Weights of a small GPT-style language model, trained from scratch on English Wikipedia: 2 heads of 64 (1 for keys and values), untied embeddings.
MLP neurons of a small language model. Each row is named by its layer, matrix (gate and up: input weights; down: output weights) and neuron, and shows model dimensions 112-239. Each number is 128 + 32 x the weight over its row's rms, rounded and kept within 0 to 255. A neuron's up and down rows have the sign that makes its largest values positive.
After each neuron's rows, "fires after" lists the tokens most often just before its 100 highest values on Wikipedia text that the model never trained on. A number after a token or word is its count.

L2.gate505 [155 133 152 101 140  88 161 135 155 171 104 124  80 173 114 201 120 157 136 118  85  92  67  96 150 105 193 120 109 154  65 134 162 117 147 145 106  91 121 212  59 142 156 151 124 134 148 137 134  80 158 114 112 112 128 131  57 163 102 118 120 124 100 131 165 129 140 124 134 114 182  92 174 166 154 131 147 128 126 123 168  97 125 126  96 112 143 119 116 127 111 105 107 109 122  99 189 128 194  86 131  81  79 166  78 216 135 150 116 138 136 120 141 156 109 111 157 101 141 159 140 151 178 140 133 118 193 148]
L2.up505 [154 171 142 116  84 168 144 182 141 126 137 129 168 148 101  77 107 106 120 108 140  97 152  81 147 152 104 121 119 122 122 138 118  77 130 177 149 136  88 160 103 152 137 143  91 121  80 155 139  96 125 156 142 123 149 190 137 126 129  93 168 140 106  64 111 117 114 179 160 117  99 104 120 110 143 164 105 161 122 168 157 142 134 139  85 163 175  99 100 133 111 147 117 193  76 178 179 123 122 163 157 127 186 122  97  95 169 180 103 140 102 114 153 137 126 168 114 148 136 192 132 173 129 108 128 106 129 169]
L2.down505 [119  94 133 149 131 103 116 139 165  84 126 103  99 128  99 131 185 146 163 139 118 124 138 108 184 108 142  88 167  71 107  94 175  91 175 179 112  72 123 117  80 118 127  82 105 161  50  88 148 140 147 116 157  92 104 113 111 133 137 110 144 113  77 154 181 181 110 217  90 147 195 162  62  77 131 140 133 123 139 164 181 143 132 101 133 157 163 112 124  95  83 122 131 142 141  94  76 146 115 139  73 135 142 175 110  88 138 165 131 173 135 109 107 114 152 136 100 113 129 152 106 136 164 133 116 137 108 114]
fires after: " p" 21, " (" 13, " \"" 8, " C" 8, "," 5

L5.gate698 [143 167 154 131  79 187 161 199 129 166 125  80 135  94 136 130 119 223  74 140 120 175  95 110 164  91  97 120 110 131 120 114 153 178 213  91 127 126 134 137 104 146 149 107 149  99 180 101 144  55  84 138 148 115 138 173 134 105 143 111 127 183 142 111  93 155 112 122 149  54 134 133 127 115 117 118 175 130 157 150 134 111 142 176 149 100 119  97 107 163 133  99 151 139 177 107 180 147 113  80 132 119  16  98 135 109 147 120  72 108 137 137 119 126 149 144 155 103 130 163 181 172 129 150 144 114 137 134]
L5.up698 [154  63  78 208 103 148 146 211 116 165 183 129 109 114 161 183 139 175  87 107  91 115 190 135 117 104 117 169 128 104  93 101 140 152 123  46 135 172 152 186 118 161 197 103 132 129  95 152 139  92  61 118 114 157 102 150 168 118  91  94 140 139 124 118 138 107 123 129 138  74  97 135 160  96 112 140 141 101 121 150 168 130 171 172 190 138  95 133 124 147 145 169 109 161 153 113 155 141 101 135  95 151  61 101 153  95  72 108 157 139 147 132 216  89 155 127 144 163 121 102 121 112 195 105 121 161 116 105]
L5.down698 [144  92  93 101 123 131 203 162 124 107 121 126 112 126 137 157 117 158 161 114 165  78 167 105 129 156 179 175 106 131  65  81 127  86  99 108  95 136 123 144  93  95 113 115 117 164 114  90 124 166 135 145 178 151 138 157  91 149 120 207 113  99 111 175 144 177 134 132 127 140  97 107 135  90 129 153  99 110 187 107 160 133 144 129 208 122 122 168 101 141 119 167 105 152 168 100  98 112 126 132 102  95 194 172 113 136 102 114 157 119 155  89 163 157 146 125 172  77 145  82 134 157 134 148  88 205 123 124]
fires after: "," 42, " that" 8, " but" 4

L2.gate46 [175 129 147 139 136 128 152 126  92 147 114 154 113  71 124 125  25 104  83  99  64 146  77 226 102 143 123  67 117 133 108 159 119 175 164  97 146 143 192 165 129 192 151 138 143 148 143 118 128 107 134 118  77 112 120 113 131  93 159 144 149 101 122 131  86  44 124  85 113 126  83 163  75 149 108 170 148 165 115  89 153 166 145 109 147 183 172  80 143 129 109 106 124 109  63 108 128 145  93 138  95 103 166 155 120  92 104  90 110  85 106 184 131  97  48 124 158 192  81 102 163 174 115 103  60 112 165  96]
L2.up46 [120 138 106 168 149 108 133 136 167 171 102 120 170 112 142 145  86 178 128 117 156  81 160 112 160 167 111 116 127 159 102 138  57 155 129 135 144 109  93 139 110 156 173 140 112 128  70 144 132 138 166 141  91 179 143 151  70  86 134 133 102 122 155 127 147 109 105 136 162 133  93 154 146 106 131 122 132 101 132 100 160 160 128 201 192 103 147  89 111  90 152 163 115 113 148 152 189 100 140 121 101 139 217 144 154 135 123 121 177  62 130 108  80 113  89 136 120 142 123  91 137  94 110  96 129 104 150 127]
L2.down46 [104  38 152  79 148 162 135 171 120 167 169 133 112 159 172 120 128 195 130 168 140 148 119 130  82  94 122 141  78 161 100  89 154 105 128 149 144 138 147 137 176 183 151 137 132 144 130 158 121 108 116 165 165 128 104 150 158  73  96 101 100 154  80 120 118 220 209 166  89 101 121 150 131  98 113 121 176  86 127 133 141  62 141 108  85 177  92 122 158 177 144  89 141 157 134 120 108 123 118 113 127 165 189  87  69 154 144  90 188 151 152 154  96 150 163 153  85  56 151 139  84 121 107 167 118 136 131 110]
fires after: " S" 40, "S" 11, " Sh" 6

L2.gate701 [160 163 136  89 149 159 145  98 131  45 107 193 185 149 194 151 118 136 157 138 142 164  87 152  91 124 118  94 153  35 131  91 151 110 144  89  50 122 169 141 134 118 141 143 154 128 149 172 146 125 135 183 129 144 100 160  95  97 132 116 134 152  94 117 147 182 139 110 179 172 162 171  90 145 115  86 146 200 116 117 139 121 151 132 112 117 102  91 133 122  86 146 128 100 152 111 124 149 148 114 120 160 144 110 139 156 107 128 126 169 134 154 104  89 167 184 186  86 139  76 174 132 137 123 107 153 152 116]
L2.up701 [103 183  82 123 144  83 117 135  88 102 135  88 113 116  68 145 122  58  77 157 153  79 165 162 174 206 153 118 139 139 150 136 109  76 121 103 177 147 110 119 171 129 135 141  64  87 134 122 162 125 165 136 126 150 127 128 171 130  99 131 128 101  93 161 139 175 180 110 160  88 154 120 153 138 151 152 173  90  89 140 111 115 145 108 174 163  76 100 104  97  86 180  90 150 136 123 145 111 113  96 138  98 182 118 103 123 102 125  81 223 142  87 112 126 102  85 148 103 100 146 173 107 184 145 162 158  89 139]
L2.down701 [183 145 138 163  90 105 120 121 142 123 134 143 154  83 155 139 187 175 154 122 151 156 135 134  75 147 121  95 116 157 100  92 206  77 119 171  93  69 141 116 106 146  92 131 124 109 144 170  58 144  51  92  59 139 181 135 152 143 167 167  20 149 125 134 117 204 139 227 120  61 131 130 156  94 141  98  84 122 125 117  67  69 116 129 130 127 195 126 108 156 103 105 229 117  76  99 142 162 122 127 100 145 128 149 122  88 152 137 119 105 166 162 105 153  86 152 155 164 122 131 112  82 122 118 106 117 130 115]
fires after: " s" 25, " f" 10, "S" 10, " S" 9, " surv" 4

L2.gate135 [165 131 132 137 150 163  96 114 139 154 133 146 143 143 103 150 124 136 125 149 185  96  95  79 141 139 103 108  83 158 156 133 194 163 107 160 138 179 164 126 123 114 131 136 133 170  81 152 165 163 208 114 147  63  97 140 186 172 122 145  80 132 108  97 134 114 142 190  92 114 120  94 173  97 170 163 110  89 190 119 115  97 177 160 136 125 142 105 118 141 168 120 142 109 105 151 163 135 108 123 123 146  99 135 111 160 161 141  83 129 151 148 190 181 151 114 110 128 144 155 136 115 178  91 106 118 114 111]
L2.up135 [190 116 188 113 140 144 139 170 162  81 239  84 109 128 136 166 152 165 151 120 138 135 129 103 131 142 110 118 111 116 124 162 117 136 123  82  64 158 146 194 128  65 178 145 102 157  96 139 153 110 112 163 133  59  68 174 147 143 102 126 172 162  89 127 180  52 143 154 109  80 154 149 116 111  51 157 137 166 125 129  94  99 126 130  94 116 160 100 137 162 169 139 183 142 192 106  59 122  90 159 112 127 123 112 175 153 163 154 126 168  79 139 137 156 176 115  59 192 143 102 162 106 131  95 144  99 128 108]
L2.down135 [172 152 166 138  88  63 130 145 134 102 171 105 100 158 196 130 135 169 146 102 141 128 116 113 153 145 104 111  95 126 151  87 155  97 127 120 214 122 115 104 152 146 123 146 100 121  92 140  53 138 111 157 127 111 119 164  86 120  99 144 179 103 154 133 137  77  51 120 119 138 121 176 137 147 168 144  56 127 145 144  65 124 156 135 149 110 110 145  75 100 108  87 122  80 101  82 200 107 100  78 116 104 117 147 125 147 155  78 131  95 191 149  72 187 110 140 106  81 174 100  93 164 159 138 179 146 182  59]
fires after: " T" 22, " G" 13, " Gu" 7, "H" 6, " t" 4

L2.gate679 [140 193 142 135 157 187 120  90 144 135 176 108 137  92 120 147 127 101 126 114  93 137 136 141 151 132 170 132 115 151 167 116 145 193 136 193 119 127 120 183 185 130 119 156  72 188 154 171 144  98 142 108  86 177 120 104 181  92 125 159  82  72 120 153 122 147 115 161 145 144 144 112 125 158 122 156  99  90 145 132 142 138 155 129 212  95 104 132 114 121 206 152 101 122 161  55 131  99  81 162 121 105 170 138  76 117 131 105 152 149 153 135  81 112  91 132  92  91 109  97 210 100 120  63 193 171 122  89]
L2.up679 [121 128 124 116 151  56  92 117 184 162 166 134 112 124 117 129 118 167  75 126  66 123 121 131 135 147 166 138 119 132 140 114  65 157 115  76 133 132  92  84 131 144 147 112  67 137 138 101 103  95 159 164 116  89 102  94 189 162 172 142 127 104 113 103 129 154  92 180  72 153 115  98 103 130 178  83 113 120 116 173 155 154 143 156 139 191  98 153 170 145 141 186 156 111  77  93 163 123 106 129 134 105  81 143 141 155  73 164 157 109 126  64 130 104 128 154 111 156 144 116 122  94 112 127 100  73  33 145]
L2.down679 [153 148 104 105 114  79 154 149 112  88 180 165 110 154 119 139 133 109 118 104 139 139 168  82  91 114 110  47 119 144 168  81 184 130  72 139 132  83 122 106 184 114 112  81 163 113 135 131 144 166 162 154 103  93 109 100 135 133 119 127 162 127 104  88  94 214 110 127 150 125 155 166 150 199 143 119 152 123 104  90 169 183 107 144  79 165  93 127 113 113 125 206 126 103 150  70  58 151  77 214 192 133  68  92 109  84 121 111 139 102  99 120  80 134 133 117 125  68 200 157 154  86 105 128 198  90 123 126]
fires after: "A" 21, "R" 13, " V" 11, "P" 8, "B" 8, "D" 6

L2.gate294 [132 125 120  82  90 134 139 176 112 141 169 142 156 174 140  93 166 142 105 105 173 137 156 156  63  87  67  93 103  95 117 147  86 162  91  94 114 158 143 160 107 160  88 143  53 115 160 127 118 100 154 133 124 141 178 150 128 151 166 144  93 152 126 114 100 105 153 162 108 117 150 167  89 193 170 129  93  80 147 160  90 136 147  95  97 191 118 133  77 129 166 180  64 194 128 192 125 125 119  91 134  94 178 151 119 111 124 136 122 111  95  85  82 174  99 136 134 138 128 141 144 100 160 160 162  98 124  76]
L2.up294 [117 115 155 153 123 106 107 130 187 124 131 179 119  72 162  93  52  76  85 165 107 158 141 183 150  89 173  60 150 132 134 112  48 160 165 159 150 171 171 161 135  84 114 158 172 164 136 161 157 156 148 121 126 131 161 132 171  81 145 135 122 137 167 126 140 162  83 183 170 146 136 125 103 136  56  88 143 117 106 116  90 110 141  89 146 114 179 126 117 118  98  72 133 119 111 121 133 105  64 154 126 159 145  78 173 185 119 137 127 105  55 172 132 151 147 156 143 149 140 103 108 105 110 132 109 105  74  85]
L2.down294 [198 179 121 134 137  59 139 134 161 111 179 144 125 134 164 178 127 142  82 123 108 111 130 120  76 115 135 141 137 101 138 163 107 208 113 118 111  65 130 165 141 153 119 159 169  89 163 149 166  87 112 100 103 101  75 112 123 138  79 129 133 160 103 142  57  91 143 165 168 127 207 142 149 125 152  98 126 121 127  75 102 127 119 132 123 124 136 136  87 132  89 152 137  89 168 205 118 123  65 116  18 132 123  56 134 131 135 142 133 104 128  71  74 120 162  90 147  82  78 136  95 145 147 140 139 152 118 113]
fires after: "M" 21, " M" 10, " Ex" 7, "E" 7, "A" 6, "B" 6

L2.gate262 [142 100 127 104 107  90  94 125 108 119  70  67 129 133  96 116 129 150 104 136 113 137 178 155 128 150  81 121 130 196 190 140 126 174 162 154 149 111 144 178 139 133 147  99 129 146 151 131 110 133 148 155  60 110 168 139  95 152 138 143 124 117  98 149  84 100  83 128  99 119 128  88  96  88  78 134 106 173 166 136 150 108 138 125 109 105 184 101  84 128 142 165 114 192  70 152  54  96  88 108  82 133 113 154  93 145 126 147 123 216  83 174 159 137 177 141 100 128 147  60 130 136 113 143 192 165 161 112]
L2.up262 [131 117 129 176 109 156 160 142 150  93  62 162 139 112 150  87 102 103 105  82 137 116 114 119 120  83 103 124 126  99 103 170 153 181 105 160  69 107 143 115 138 160 119  69  94 156  80 149 168 122 124  91 171 141 105 153 151 176 113 123 177 121 148  98 154 185 109 114 151 108 147  82 146 114 122  95 170 182 138 119 105 120 107 133 111 104 184 110 148 114 151  98 144  86 129 145 135 120 128 171  95 168  95 149  90 103 159  76 179  84 193 141 125 118 205 164 120 137 114 151 110 170 141 138 125 130 111  94]
L2.down262 [124 148 148 107 196 126 116 123 130 142 143 178 140 142 174  98 144 103 126  90 131 138  83  88 152 151 142  53 138 100 102 156  75 109 106 107  79 132  93 134 144 102 115  95 108 112 138 122 156  64 151 140 148 103 144 154 153 142 128 145 132 139  96 134 154  61 130 140 119  98  93 151 128 177 156 166  87 165 112  93 107  93 179  88 150 157 104 187 153 112 108 137 170  44 146  89 128 105 136 135 104 148 118 108 136 177 183 125 119 124 120 113 124 163 130 231  70 138 138 137 183 113 169 102 124 143 143 197]
fires after: " D" 29, " d" 17, " X" 6, "str" 6, "b" 4